config = dict(
    n_layer=14,
    d_model=768,
    n_head=6,
    n_kv_head=6,
    head_dim=128,
    d_mlp=2048,
    vocab_size=8192,
    activation='geglu',
    norm='rmsnorm',
    norm_place='peri',
    norm_eps=1e-06,
    positions='rope',
    rope_base=1840.0,
    rope_fraction=0.5,
    qk_norm=False,
    attn_scale=0.0884,
    bias='none',
    tie_embeddings=True,
    parallel_block=True,
    extras=['capped logits'],
    init='trunc',
    init_std_qkv=0.0231,
    init_std_o=0.00436,
    init_std_up=0.0231,
    init_std_down=0.00267,
    optimizer='adamw',
    lr=0.000395,
    beta1=0.95,
    beta2=0.98,
    weight_decay=0.47,
    lr_head=0.00465,
    grad_clip=0.5,
    warmup_steps=331,
    schedule='cos',
    final_lr_fraction=0.1,
    batch_tokens=[65536, 131072],
    seq_len=512,
    doc_mask=True,
    train_tokens=902600000,
    steps=9490,
    dataset='wikipedia_en',
)
MLP neurons of a small language model. Each row is named by its layer, matrix (gate and up: input weights) and neuron, and shows model dimensions 224-351. Each number is 500 + 50 x the weight over its row's rms, rounded and kept within 0 to 999. Numbers have three digits each. A neuron's up and down rows have the sign that makes its largest values positive.
Before each neuron's rows, "fires in" lists the words (lower case) most often at its 100 highest values on Wikipedia text that the model never trained on.

fires in: "had", "after", "following", "with"
L3.gate1369:532513540504542480369488467589477598528561460499462528541559451498506458521466483448513514510513467505501557541429390503532599405449527413538533497464549489529454453441432464591403440429565522531442450452512509504515518516459565522444488479450602405516509523462516430573537589476531431486465520538523430494561535554446525463527603580489516447528562528464482430535444492527491515546534
L3.up1369:484542525565391515465545559510444523530404515514465555515473472450482528444577570431466529543410542490505417555406501563527524545568528523492464629541551465442478483489456587560511549409507574475450451481424519494592503495530478513478531572532563489495479435564441420462540453491590432510548443487383454485425579481510525449452422488506455560488588526519558484459453465452560523501526

fires in: "an", "annie"
L3.gate204:507486453538461494454504514468488350453484512530500556506575429512440502463448531460411542511477522474447454540486500555443513452517433536528505469445564519490485592454371518546536597567554520524455453546498409520518507468436513462512526559469463560460530527548465501617514543400551516501503485466465582447410540442561601544531449417508516567477492446533448572497478509397621479435439
L3.up204:456442495453463519480500495494509494517442430536462468517478569547548539513487463459513411586425529555527473484537561519539436449472445481473500482450514502476466466473434485520487600476493561514471404518522477528445536500517484542570514520551563546598492532590477412481459626483502490540579474535459456583487554457514485511534523562523471438582403497608472492447538477528534460501522

fires in: "the", "their"
L3.gate905:521580485476468423520490461592487462554562494486463522535543438559536493406516485464619489448515530590407438498459506503582491521466514533435487500501476502408501541571509532546458497453523525488511492517484468507561518506580677454481508504487515486515460482520439485564618468493458505436533477519483474531386562438589451616587520417547498482448453604460533487439445500466555590456474
L3.up905:501519677494412474475618583472549395581495513514466499451555490486496477565464546503439397478458471525571532420490518550345526499504512543537523511545507408503516568490501367548536648517466495516515493574546391456400502484455429548541525654496510465484521462476572509543548480592504420481544515454538574480566519483483510426488539481415478529470478399521521517512428431553495459509532

fires in: "but", "yet"
L3.gate954:447488360549510541478504471571532377486495590507474514485425475389513458449529590445564531526561468464513490425446516418476537478530445500535461561546512635520473516494477416555507571457558477621467520550496568475491471504467568512471516503513444493575483531595362532576516530552538542566444499465496497485467568524469514560581503552623499504513487491541433535437556497504539480455445
L3.up954:521584588538466496522502509521538493550542396534516532665486529572519471539507502515554507505466488576517424530567457497563437518525529481467534520576502519508435474441576548556516506533586455511450367429594475503484562529464435483614406554438529455537521419388432517592556499506487463437525463458507505533505505550538539503502513447541530464454461506410428488540474567448485407376587

fires in: "of", "north", "south", "near", "west", "east"
L3.gate524:430549522548573515541558442427552540579495524473426468462442509453415495457465587508534496484570530524497458471484540528483503481377518529497421481505438488407524491549441504565503536504578449572467443498520476460428510495563459486509584567510530486430562466441569610503466529506522531523546529500587551471524581538530549473510518487653568520523537405502632536399534579465487465504488
L3.up524:447533478482440546491477512521442448476539413453438429530523460490494466496526401454544455450590483483492496493463529527486616592493542534520505485536593549530438506462439399563470449441535527478555474400526537572496482482511537585403478474442523539452514446483540499496472474542466477462534502484587482547552435438447396557520472529539519505496522553448558506522518550498493571467470

fires in: "from", "in", "on"
L4.gate1045:500468421619636463524575499457549495535568587458520466523374464518514504432532668455481445562543494508554461543493525474575494439448510523527451549467439557603481387514561459527514512501494474525516468495571488446472502503494485401492475483472495540567457536480547562439539560520487498475556492501519462451566540482537575568590509481472484508527421435485516444530564462577480613474506
L4.up1045:480493440496523468514460497474406609493540499505500522454497528474535467431483482465430420503491561363473551503520502526485474515432436571461504499473489439371509446581465486328646518507518502510475520470598610491459552521527508513585447460333453519509561473429572494560560459500420487490506518527488531554509447586492497565475538516599536544479489553532409498523448523623502455547529

fires in: "died", "served", "family", "worked", "mother"
L3.gate868:464563418513515529475505482522486467606518469415507569445560474438460513401490517545541599539565509455540468532512532511409513544521516482373526481529556504505460565472486503623539493518571457522509422457615424585593539518513430483481442516449557472489573472531441492486440438479585507595573359533493534496496573416519457495543573494548432501491554456496541450474472500474517561425434
L3.up868:553435498518502502519563509470437480473529571398524458456506399459545414496564387418456520555561488444602445541492522496479450483510465496459507500554550478570514491448431580525586516472578440533578616535582394559604491498486471492484566513501552560566465419570454443551412469457491507508436516542482533513446394494529473498511472451510414516548529488474549472528482524560622464440520

fires in: "m", "university", "college", "in", "pm", "cm"
L4.gate849:504503522538522427497497465565567507536583426485446475502514567406556438522576419440540480419486529426572503506593469572419562569490512486488389422455447485478518486600460535562517491459395448502594529512517545411460573489488496565611496411494464438488626500511551475448412505616571560611543541522528565500556570519592501523608484571518484489444546454492450518460457486533541521496506
L4.up849:470479509583464465372578520576439468544593484472357478447415545455490451491530536583534503591443537471421556588516446522532546438521428464497560451547458491507460510415475432530507530587514444543555448478547397482441464534503474594540501516475420488550512471514409520435479478506501595452453448529493554459464495488468578479505423515533445457585512532531528499547473478476559505585496

fires in: "british", "english", "french", "belgian", "ita"
L3.gate317:470502438489504479457441433540503521470562416500582541600516543505467536427426532519597519535538561504505516481504494563473486519472445654584481510494498505489530500506491599604525486445500610508522417513550586505473517419513469386433447463449459479553467422480609524521443522514567545467495455465528400529509543477472508560533464486529475515456596411556489568474548461458482471579539
L3.up317:483462567568480427566465500482550443407431397425459528438573521447546548460523514463590537537460482498645492521473513465503539468465522577543510523437577472506501543401476495488437553543459496442479446528588470443422542496476484390483578534458569500485493490452520456514452462529482511544529565422401564456422515491466484522533474430519458518454448462437486472426545502539490570434570

fires in: "a", "an", "zagreb"
L3.gate912:469492418489448513367564438512514558522488504572384611576582470452516444542509508435485537637517479532480481565490499534508488510482565479420509466517378372575521553440432475500357474504506535552492523478509524424485553575458505432568429439503483495547471439596483505531514528485542511450501472472517535446518484512498529426552508485484470482553478506418494552489502409492560501469538
L3.up912:486500461547503467381348488562466535485610389511479459548445503517498384470543540576585586483496477436497486468453460496481510496384430462609520460576465547463481445436554465543452510483431514461591505504423544549499545484567505543518570495522491441478499367521433508522619573459543498489421380494518504563431414477504450592497573494538447412554560535518491515436545548463478469476513

fires in: "south", "northern", "southern", "united", "western", "west"
L3.gate1231:421568528505537431434471441546428477442550480466570496435535564535518421523460496464431536409511594460508469579514457529462445504414522486399521469426440469455493540459499507414563551511576474555525556528581463540521552480492496575575488391506495595521524499510563512530488578527517471521476579582545507500566515477500462536507494391512424564535573482558590482424422502499580562533461
L3.up1231:425479497549564470500413423537469402545551537514459485503417520495471410447530547467484444495516550454451473536454481424422465416529544618550496442499574447505469450565456476537616432508517454524533401508390395554520512517528569506435368490558546519522552485567461543507560570503521430468503467535518583478504554469471499526415574639480535497517511436531480465519534534516363605410565

fires in: "which", "that", "who"
L4.gate36:508534507447431540461543570494487535494556518573588561516534501566497554593350532482489611446439505467398432609534516537547558473475559461449540400518518432544404547523536474540641501571486444566524559517462476495435515570518508430445525542415479496583528535553464520582496426451574487482410480560502534447545493484533598528514477407498516484500486391559499463521545514497533523439446
L4.up36:528526495463471468464588432511519554453482503469487464577535521518554565517475503544428513473513564536499456513508420470440422462515458564389460456577451552461402447555527426513485528559459420507519583492569548570487409503519523470458497607509476560562445556539549506543515536482455455551414408519536564493421477518465605497544506534584613458464562426511466464524554480476425413415453

fires in: "after", "when", "born", "following", "education", "obtaining"
L3.gate688:509483490468538470431485542491523568433472514435454543512470537430438471468549428510508528499496482475518517480483501544555435518521468521552502505589493580582529580425541489568561450537446478524358497474509602442491495591552477539492530419472484481540502511589413513463505510529537473547481504458473479487451472559577630407590480516436468518582515510501558582480469493589477528456472
L3.up688:496466526513539495503564505445467490496469423524406607569531452421528481489552517502397530543475474447536509478486461443550537454574514537509574640483559568503496487557437478450527535443569437423411460483560522471591525545478492541537497487526574547516526513528470505481448574495576394552485475510507533544532488409488535468539437512552526540474365559557475504409549544466478520519435

fires in: "director", "president", "manager", "secretary", "senator", "producer"
L3.gate690:564565619555534532504513542536510509421550468616444536548492451405460537589483433451528595543458498482529507498438535555499423559566527455467483517450448573540518516460468489414410546506517451497555386559588515458504530518571449531511555475531498455483521518480477516509467442460502489482481467502495433502531453504477411481551526391379532496583533477522533505488500396563453516582499
L3.up690:540566442422488491524539499479455472557531467463446507415549511503481487419491445484575543481465552517495599546443505393446490470584500546526434471531457424491494472498418575501546459455451523492541512521506496427483471532625454491507434511524465458516600491476376412495528492524554465437599392483540537442541533485418447442487477493561511506518462452398591437487483524501556478640532

fires in: "as", "of"
L3.gate991:474557524439497495476526467460439514569505474524533463362483437430460642467600556515479555510462618534538443550490286453566487496612447449530444410524409550516439558429501423577412520465503515547429470460475536481573549497449553573460546471530519486467523451478470461468467468514543523516570356491539568400492517564475568518544582551484484564538418548553545576502509476547565496467580
L3.up991:459517534527491485487420487548450547469557518569447535558481468425520540479464499459576461494521588496491470538430425607540442589465521457465544453499443469581505502472519504581428468539588578519535467493555492527551482622538434455436475408506420437524439321491472489538480491538485483531563454436510538605485560510461485558470471497551558519424573529478474475573448553377516461490568

fires in: "was", "finishing", "finished", "placed", "continued", "put"
L4.gate892:602593502446525670451544535568492542563457541488507532456512507491568464471573436589522569454546469528495524543458504496518465525455433462528529430518578475427434609605525529441620525483525542475530498476446605462520501411554476610481531517444487489467550527375473528548471456477516532467464512575461487453523482584529507433433622492552565512528532461527421489469537482531562462556497
L4.up892:525508532384480478384389414489505508596425443382490452486585530492482497469511420479389399453549505582503604445565527532500494502532503456436561609506526617530501531554503524459559579477570506572489550456465424510521462526551488530331541487512494493506513461466485506481494540507494515566491527504481448421487499482515528480534526470478497507432495578538462487511542507564538545457452

fires in: "he", "died", "his", "released", "spent"
L3.gate147:452497573472468485487444494529535486477601484430427503498485483457484346510543444459513560491521459407518560519506535457494450480561501440484565423483478571501470586526519560506493485529489397517505559497498448513459610456571592513496561553445481545516550471529503509511525549518590497425484541592511546456424548502451446471577520491431523502502440520467471474514540517583481473460439
L3.up147:529493554419506491514444515464556585592361551483457535520495490458489446484499441493498545488470414499516488519521499443520527519536537487471537444556484470508496558491496426561579530431533448518493473512503435577475530510446601557423562522516380538496472573549385444409433525446513537487383416519448572520561469422432496556519450521486469506556486527459403551515481489510513480474513

fires in: "s", "van", "greece", "vans", "russian", "greek"
L3.gate1731:430504522513511532587560493460488495582410445518523474487349474469493469558519507498508476568606476530500504452492493481555473446536580520477424523459524474507461388470444484561423564476476493519508471499515540505515423494625514455443451533444454427470532464471550458446484517508466554460481557539512467523422494413513523518502445473598582500571527409573575557501572420508541489457471
L3.up1731:524531518444539536590438540499548472537476521591534498454554578357513503497527440568431486500560502538489483494447552431446498477507536504572533476564530480557495529565496592412571532478542465507524500522502587543499493475486506548576565454459498419459461474420508478462484575522527447519464503481451506505555442486540602518467499483569477614467544526513563568442508585517481490518541

fires in: "of", "your"
L3.gate452:460579437506549570524481435531487452423544463467449522357534505477487579519543586444513470430479565550495481564445495541524531497464434497522520597476493560524498484520399447537520500495521521514473598359435495455470507605537480578508496535520475489413562457657464432546454547588491592482545504413488524435516469472458458482521506491531488593524384495478524506445611527437538499422405
L3.up452:549552535450422481440556569442464654509386446573498606507555473531494434489489505574532525467489542520457410523451483504581466546396477453486520530455487525514478541546449550523563406509531528477489473527438524441530511566541517493462471441485522592547450487464398555549497390549532536475499483476480466505603487561547460495429513495378444564446531465583512525478476531476547581525588

fires in: "of", "the", "building", "new", "george"
L3.gate822:446531477418503498422535482498340471469468513534422473509565458490445517460444427499570508436481461487511482534530532565507482600548448510431498508444519500444529533404501549460467548587588444534563538466512577446508555451433444494522340491455506524580537441479561474460444511481501568403560423434539461440487453587459568534444579488570475455503523490501522536432489516524543432593487
L3.up822:559541597494395455462498575474434576626440489495503410493515463542529481582496473372522402502411521512410453512453380595596539480539448445484589442454445513506492469574545544552552479568497476483560548496492554519486457504488456497475529457465498475557468538511611581457562358566440584563504532377466461601526548490504552379476516462515508529485452434486545580446464482483507528422480

fires in: "the"
L3.gate196:503570538509506537568599509490479507561499486583541487617465463571526510433472528496630611515429570506428498544472464520516509527550418553442480525442488482474576469518468519567531439573518515504546527546639418576502525473484462540528509543478498518479422483533583561500622506556496486550488442591446602477399450501497462492478449289367519446466498513521556554508484515497539498421443
L3.up196:440483539333465615469522574577534511553489516527516519553587477524438419574457552530471577450486456500492535530490404562551545422488563574486445545582510561481536393624460464506393576445563521422405424482538516587496452447489460504441501483510536529468556543413535487509556437486487482421535455447524612495537493505532552564450525523513511406495448508416475473464630524530503447496439

fires in: "party", "league", "lord", "round", "road", "division"
L3.gate563:486506516550533525500537490610529466534523438447547567425481495567505479432495536498537530600547494450592458466503515481554518485532462611435479493381506465456481532410417443521541456582487512480475444447492453487602600568424465589500535554515526530541538379529456514601542586445551484543424481516514355580449543620551556576479539519481565428533450555496475468379531474546494486464529
L3.up563:529501503462540439477536544467521566600521577459495447524632506533476523442534414400503458473573507506451438518640610501437548493492522459571459456430505524528495462545507497511665518464505471465546505479516405565543419484518574491451491598490510536497532470531465502513376447556381489467401454621515591440478475470510462471536512493520444495455559460536529461483433502660538373425547

fires in: "s", "the", "green", "göppingen", "on"
L4.gate1937:449519477551595583462485534439494408486517455462422486478513432425454584415551483511496598421534583456542475483480475560485536542436507475464504553466534572415520517588398495492529496565558451558469548455505442432487576455493445411492398516561556460425495503526491475513476517505510525523554475470494577448471590520510464446546601446544585444463512405482434482512505530550508486470492
L4.up1937:478363487541489423451533369563466359517549492471477486492498532471554496444466478467528554563586497489517465599529478485480511478492460475521604528468470458522542432494500534460602419484549469574538483486513501371430494520489463479400467536564458520469490541574489511560430494519501529543611500434483487501505524402538574532518476446536528465450512521502482563539392510461477518532482

fires in: "russian", "french", "japanese", "american", "belgian", "german"
L4.gate1426:507511435512563541478510475465513453549483453529414407480495481575482500518461560576487534543497497513409444621501451511425537487515519571461414465524486414513480499527419428455539510450484531545527505531529488511526530462494526497458535510502502485540466463497492495573396491486542417510528464493503430457516533488597657545597532542489421452551480548529601410527522470533449526545464
L4.up1426:565468530472516373493558457573502408439522474493407512564533489504480482419547432470528480479469457477419475524461493447546515435451563618508525505440479529531481515411533530486494556537534504522421566422508468504530579529506501405444487547499544559539401501516461476574564571490485538486423562424501544537438508385446467500502467538496500424581485435481435587493469541529525510530523

fires in: "in", "an", "inglefield"
L4.gate1151:505543553474485511431550489489509522466492527490508475466598495552436495485391644464506531477451569473491482431496472508557561420436529487453503455561508514494542538552349494518461568536480445567517507580456474538521545451565478430531501458483510507461450479496492565464528508418516474496440499336492491522470558481497503533537405391509401519456495407502377469429537447522466526517479
L4.up1151:479458489567474546517483559487486478414537483468505530501474451552522529534473424487543498461391529455449426530525502518373442563551446440499465500508490435508513481499518519481438509436517413460501519500602520537432573541547481428550385579533553491598399562383418489483467378498510384424496565511508446546440459479583559529546589470483526505506476441500497412497454472506479498508571

fires in: "in", "over"
L3.gate765:437584490518519501516523476510479511371549493441539505466459611495515468404451546474589518479471454527564467506526477504482550388510403465541477469462429372427514512485478481505541494477582464556491544527496491471493643516481450441507619415511526525498452568548523489503523484574500498478387492516476611459517519502607460455549519532582489514556561438420518517528631382465443428590500
L3.up765:550500578519513528555427521452557518479541442524509495549376575524487570412548444546549595493513459476470400482466510543551511461523530464617568442464425420383498627430564404431463469491468530466514447413448414520388500513544558409526544497432549487501554433413355509585434487435499487448522446420533640540485489604501516483491612536541492474413536543495569432468472552452562382462609

fires in: "as"
L4.gate1466:512497599517427506352461504523508478528445403615507604432507592476561432485610526485552418558459424540520429494495445508396524595521446439558482500497593471553450541539394616505529430392541450469511520557455537568570535413448525472550483525575519530389537558410523517507565610447533552537447543479421483415436456460545496451512562511545491463494444527486472512475549543495510506415556
L4.up1466:466465469536572567444562548490457572441531600506480477574505517451553501540536578448544516444507555538529455537500486538496552517530428455521439520562510507465479463504462535564472643520511522525508520583525612581501514503488441483546530428493529489444499493481482555509576470524433505496533423430507528483465563535541500516495509560422441497528540582500437481403543467514532556435498

fires in: "s"
L3.gate793:497494418539461528469534539533588542514547360457474511469489531425496558481473484534546582426474526518546424464446475592517478457571419505542541499478536464532479554467580495503417563476643377589478478537539495392554468497512542451472589532420523479586526416498518465488432519470541522457441439468462568484558539409533513506495603490487584485552508497509561474436621475492531466411521
L3.up793:505565595484503583481556428469569414441475551495522462513565456466578550502485463409458464609556458487490482520538510477493485486464495473511563534514535478505544556438463567408520453542442559494607536483453563517512568481514584503515488464509563522497489532531515525452602513567420538502538480524455468471482448499527520473537530469605495526499547460424547483464561434511470575527472

fires in: "a", "byzantine", "full", "an"
L4.gate718:366520395491575446388507494520479427490532481527560516538484447526571500429497539506537499503492462469473440532485568423610471583539534447513513465606478474514575544436547502493470507516612511505462398469487525502462530457453486505466429549408580526490453509488490458521513482327489416441517495472567515484528514427566517512509504524483443501569519544514443494485488401432523481555524
L4.up718:391465483601512417530564488587518505491504422525574431515474436454531374432529476465532508470499470526504534409437444546436468563526558498524478528473438480505482479561497557494480500469544502489550526508500452563417510527548475493477527517452441525525532362520580431472507517502479581555523549482469528564459455546478467442527473512541532459473545408526570547398445418500469518418526

fires in: "as", "until", "date"
L4.gate1333:484502468480451520490426423625511429418507502448440507449411587495571510424522346486454438513530451466560531554498541509525535530551468425498472463549585537521550428549429474445506522463516462491565537507551459604621483513518508560490563492443436485481464519517552524523530535441486453510485441473551493535464506457549437568459480517491576464488546527385481595603601456584439537554466
L4.up1333:540527457574436591517529524515500485553544536407440536590465569598506474490573473566484486444503409561503511567520517462515480568547520524483504519555567512463515458604507584498542535541562566523513482600506483531506542611508521468550491523426546665524521546571466540560480519459452488487510528561480624503494440458506499478501495531587507374597433526500563412491508524570491588415552

fires in: "lord", "best", "most", "chief", "star", "lady"
L3.gate1430:506523455472442629565520485501579467553506497523487517390484457454527540478482527490562569454447508467504536530484415469538506514461459557566534522407486476481514616499462435486511495540602521472487512548461501401446508475521419506539530573465446524408463503560435492504495479360497518420513489454511463439418668562487534418500561484438545508517442496458520474476492507361518429452514
L3.up1430:469467556528522469489419434511516632583438512474736513435459497483559558540477432486591522484436602525502515549392464491497477415572503482502479440471519455408499502520415427606518471544436426586516405592491520553494534533409488397531495475473490501512521457513497551555457483589439502486494558401432512485502549465409573440546533546486468433511490470510453431531538582431524453430534

fires in: "of", "the", "dynamics", "energy", "mosque"
L3.gate254:501502484484480566483435505551538480402539450508496521456618407539495591576471546558523505408436553500388559459523644626537518507530488540521473501478518552588545458536375533542442465555511520439434539466508552517580508469521548498545395482516588500567526515579479491562511545487482475445464473516605520455481537517490534538498588449484520492523558521592503422414508552527471478421438
L3.up254:474546584505443617513575514451554459511489415559533595464493581487540553468592520504508536467475459444527445475538491532459534476478446596451444553535535436466539509481460552515506522470436503508530470566561560486502498469519466499534511510556525398424451538449459462510505410519397481552569506444505488456499464545569538564517427402496504619511449466605499600445492505505616461417489

fires in: "to"
L3.gate113:532511455496533551482434431522572406450483522438480539544516431548504517428482520463496506466373518451446480562453408542571495519591480527527490630501504551532461512538444464522453478461580511577420456550441445380595570532515546448501436411510578413516553529474426541452557513507531522474508508469525491424544527458489528520401524434554465474523441513544352418560535428481519468513505
L3.up113:509591549481491487518497591477459567541404449615465539439542461509450406463489433460575530607485516588407513565535492402499596486478548480616417493526491469579514504447591571528579452441448580469516525401458552387488516526464417459447481548423539506569498560488472416477510442559488450518531554484514452591524473586528575461504510546491430453461589575477475471497469514457503578524487

fires in: "the", "a", "of", "annie", "an"
L4.gate1776:465452493451522512417504549512431395458465494499537587443478478488509468480474553502475638454428565501507511470590453491484483361519453523477436455518451518527549501489405541483468571531477513454479459503514512552424487512495543464486477519502537625462539473491469564564422512537566552406468429519524577526493529565491547471467548499527560416626535508547527572457441491571587511495518
L4.up1776:536534534602459436543546511456474400492370544487434550520581496478421518512527574482461508462410517493565428484530572532552512517481503551544491601540532522452538431549453431506413556432484525571555477535498483472521507473576545492473504520477499519471434451506523488506552456563475551446500421492534536504498510440534496638554435477443459509458524604494442476460600472443462578532449

fires in: "united", "sixth", "four", "3rd"
L4.gate869:382465526468560532478552485470544515586506480478566574559506469410481484476528474464551550553438556445477479441587517509546505478419495494495528568504476510382519598565520509565520522452564496528502476470482468478461620504525527481587463459487529471509486437545481540511500444507581539484478532474508478515621569517620548432471546598426569463457534501467538604472428506438495575448539
L4.up869:567503494423506593476458514437423548445517559534540508477502448574503557507578461481561410470439480478565494571506479502444534473520473486488420485489444517534427507468489473467485481451493473414516490406587375499455616481488484551595503436492496460497567394485451418469476477505550427509536460473475426466498487522485531559451466537523485515419464514449537474549535507519438540574567

fires in: "which"
L3.gate1680:438497495530409498465534520486360585562576407454434454466508478571353376369541594505565490498514592373449485578413504483531494510539578485516508377500445548418502450473467446465474449475491514520448626486505495527459519593548604419531405503574559439487575505541493492607491556558501506553518484564583537493433478497565445511546619504419515421508430446535489419550462439512559499410520
L3.up1680:502465493469394441587475542447525550533559450468505536499523583566494574386559552516528522477598558523637593530489432502474574521500424594472539464500460404460512412536493521552482436585491484552501437443505599480478462477562501482521517481532397467554473464475447464521550503537494527471429493528505531478457493516491465548460512532573492447494469459476593475556521476542477483434449

fires in: "at", "atlas", "santos", "atlético"
L4.gate1979:532486519472562536483444527501509521444519486555457540509361445503449628545511498479501522533519504607574469542526455484571499498495448514524477558359452451508574514475412514556473500582532469478461537571569387419416524534495428460471541545507459549554448469488501524505445523431477493482458507475537495470495581540460580489523446520537565433497541501489633532571516461489553409528565
L4.up1979:513513565577545474489542549489615567526502539433538474584464529504474527427538564518445472594476553476600524431406531534496413461523525534481533498477465434485466567579466597500455517541544487513543483515504487433451434502525595424525501497541559477533545490470476554460510563564480424467546506503480543448582570473478471458595400488528512586449601503549446422487430480461479491548519

fires in: "national", "nationality", "macclellandi", "ct", "guren", "prince"
L4.gate755:520448481641568478557521576411441498451532503467396554574461434509498533566496448446448464435427499502331459454630363558544488464511430530462451530551472531473522557554470478552483536443510497549487528458515489507451568459482494482478541466529442448437600479477506487434574541491596447429474510563495571416483518505536515514490560491552520440516501442481473444486479517424520509470464
L4.up755:486509531512473586504587499493549477477531497498450480533512468523494524484497470487612480486555537497556445457497440535541454538510550518522437518455414486488515589506459513489529496479501412448561563470388517592453555527482497471549537426502580445450433438499537463480512500465491488581589491441552534495468538519442521449418498567468442498420491470492438535375429504527477429446503

fires in: "years", "of", "months", "weeks", "were", "hours"
L4.gate1226:525512510553556574442574467491484533520574429505481553484391476565510427475448436525588578598443483546523447484595425550510450531446483539378505481529522578604498517432415541507435525451411496573497469439426540483553497545501541464506550556488524539516627495457535437520423545480557559475529467497519524457454537549488457512526495492456503501545548461521500531481552420452536534513455
L4.up1226:546450458342517522503588541445539578503495532552459545517468503485479457512618442504597565567502453571568477454471494520469492471591555543479477487455531542510513511504428550452558579635471499451480448483492494425581529554469577498490534540532582500505553468552425491483509474575414489478480524413547449419440538510495581544475423407385407654576488541523556492455508548515479565512508

fires in: "is", "has", "was"
L3.gate1633:502485515480542414515535516431489472390461549406577464452515474553634500489439463498502519462435487496439470501541461431521561461482416579561455464530539546570476557453545562548464457532450528532562567484528508412428477524528498469514480464450451440396520482469389536549541534509488514448497529535513548592518447553432436486461543527463476591472398423448432489535572586579501464421562
L3.up1633:457436345517514443540538518544594354559444510447527517462450538528494470542590470508450445492510566496621581482559647530435469455535530393474512588522566432524477536476488472567538589528564493455472528559492469456554434486545436499442569543477459496538577484585457508464462485434507427614507448462538458473659561547531545532466454383510470577523434406493588542518530565559549520547521

fires in: "of", "first", "second", "the", "sk", "each"
L4.gate1461:441421478538503509543472517615418432464401451507522491477537416515519521387456517557528551534484527521404443488447453457527497510513562501466389547508497526490517494516485650401512516538477398545451459524417509465516577469566516489485522482520570445500533505516563595508478424521525471477495602529588514489541531509484445535460549509526459459490475528508453449491490498484494435509465
L4.up1461:482552456495521555420449419465523470583419474584451520485518476540516464530566491491529524566474497521472487480556449461459509511505396531429449509483484537477509430511472470522446581443529539548402508513449561536505540466433528430482488532533447530443375491443512491447412496465465392573449495462500388492508518455589515491431491466520439475491482417496539583473531573507595467489621

fires in: "m", "cm", "mm", "molecular"
L3.gate1198:473494499510508422436481504548455503493506452485474545440469508506569541523443482473432512482511588488516445524470539585490550492634516452509481583441491477488538425575492444509527548481525552466513420521539448399526479439477472518489538480569388426503540526578488521514472453596489523461516566498475611496478511447493495383514474476534461611511380530583455498487554481532473511467530
L3.up1198:539502535580455525550457555442509453509516428472498541445511497522431553579526623583490467508499631450485525525555462591422474481549491463491515501523517459445470574489492561500489548496484496484455419484532528555540461566550518498617511471460505492603486557549529529586569484504535496512519507536484413518545475496530498555571487514525577529512533464458494598471602524563576493514382

fires in: "in", "to", "into", "for"
L4.gate1877:474473505468481461572422595476508493424510463551545446475398461483507510406521521426553526493484536525537517571578517499470516517507514398569559487464547536461474397582626519553530612458478482492505503539516569432528612468503456509486532512506497573491532513471519446517513527494486489575524514545525538497484548376565491625533449461525588524454480525562560507441508504515443479580550
L4.up1877:398421483537519542595589531495516389630489471458598498451497539546523505405542507521423450494508537556538463387483532507471487516518453569596589554558501503424517475544493568422510523558519565592441442617522492423508470475506428517414543513508538492542481377547531444463543479435499477546494588514481416518556521526442600488499478588691567432504528543510543495509486529486537466499505

fires in: "without", "to", "no", "is", "despite"
L4.gate118:490413391479449419556451402463506463507487392469482496499499450472482485517609484429589471473518531627472506497463457532560491501463489440537523526505498528449476528478499467610434500462564485553496397558563434420530492576535433510496459552462518492459475441498459494504540545509569473413580498465490594470496542532500522505500534511490530451515455576451501444501496472590477410537553
L4.up118:466484541499501488533550588502550533527649445511602528496471483582456441500550450553501447539489455605522567528481510471394464561533498505451492532503435471541503453547610621541417459420453408618490540435543574540607451445474416539518595488470423468422602500500470489466480446505554441516541475460405457540543489559482486399434505509465542569545456507459493514464542455504476530525479

fires in: "s"
L3.gate1249:459464593410598504456504461502522510496503423466504525482512543458496564458526607459489453492512514467438550578399539468466541534500546523473542489500460571533495538548508505500540458564509647510443489555419562445542524434497409493585545474507541536445419513535501440483449559364586522459454442500561453491549533359551486483481506498512488383507609426455459510509633518482493453518485
L3.up1249:467437551601468516478453474411477402538537538565572499423594521549469536460517580514491476502442423460498425470560487562523560501542534460476486458544519468471467562432656495434544466475508473464612577527497535465588525469444468610468487489468490455583488472545480467643476491440523522473444574346410489480475477426516518453515539538521463540491500529490554523501502512490536501418500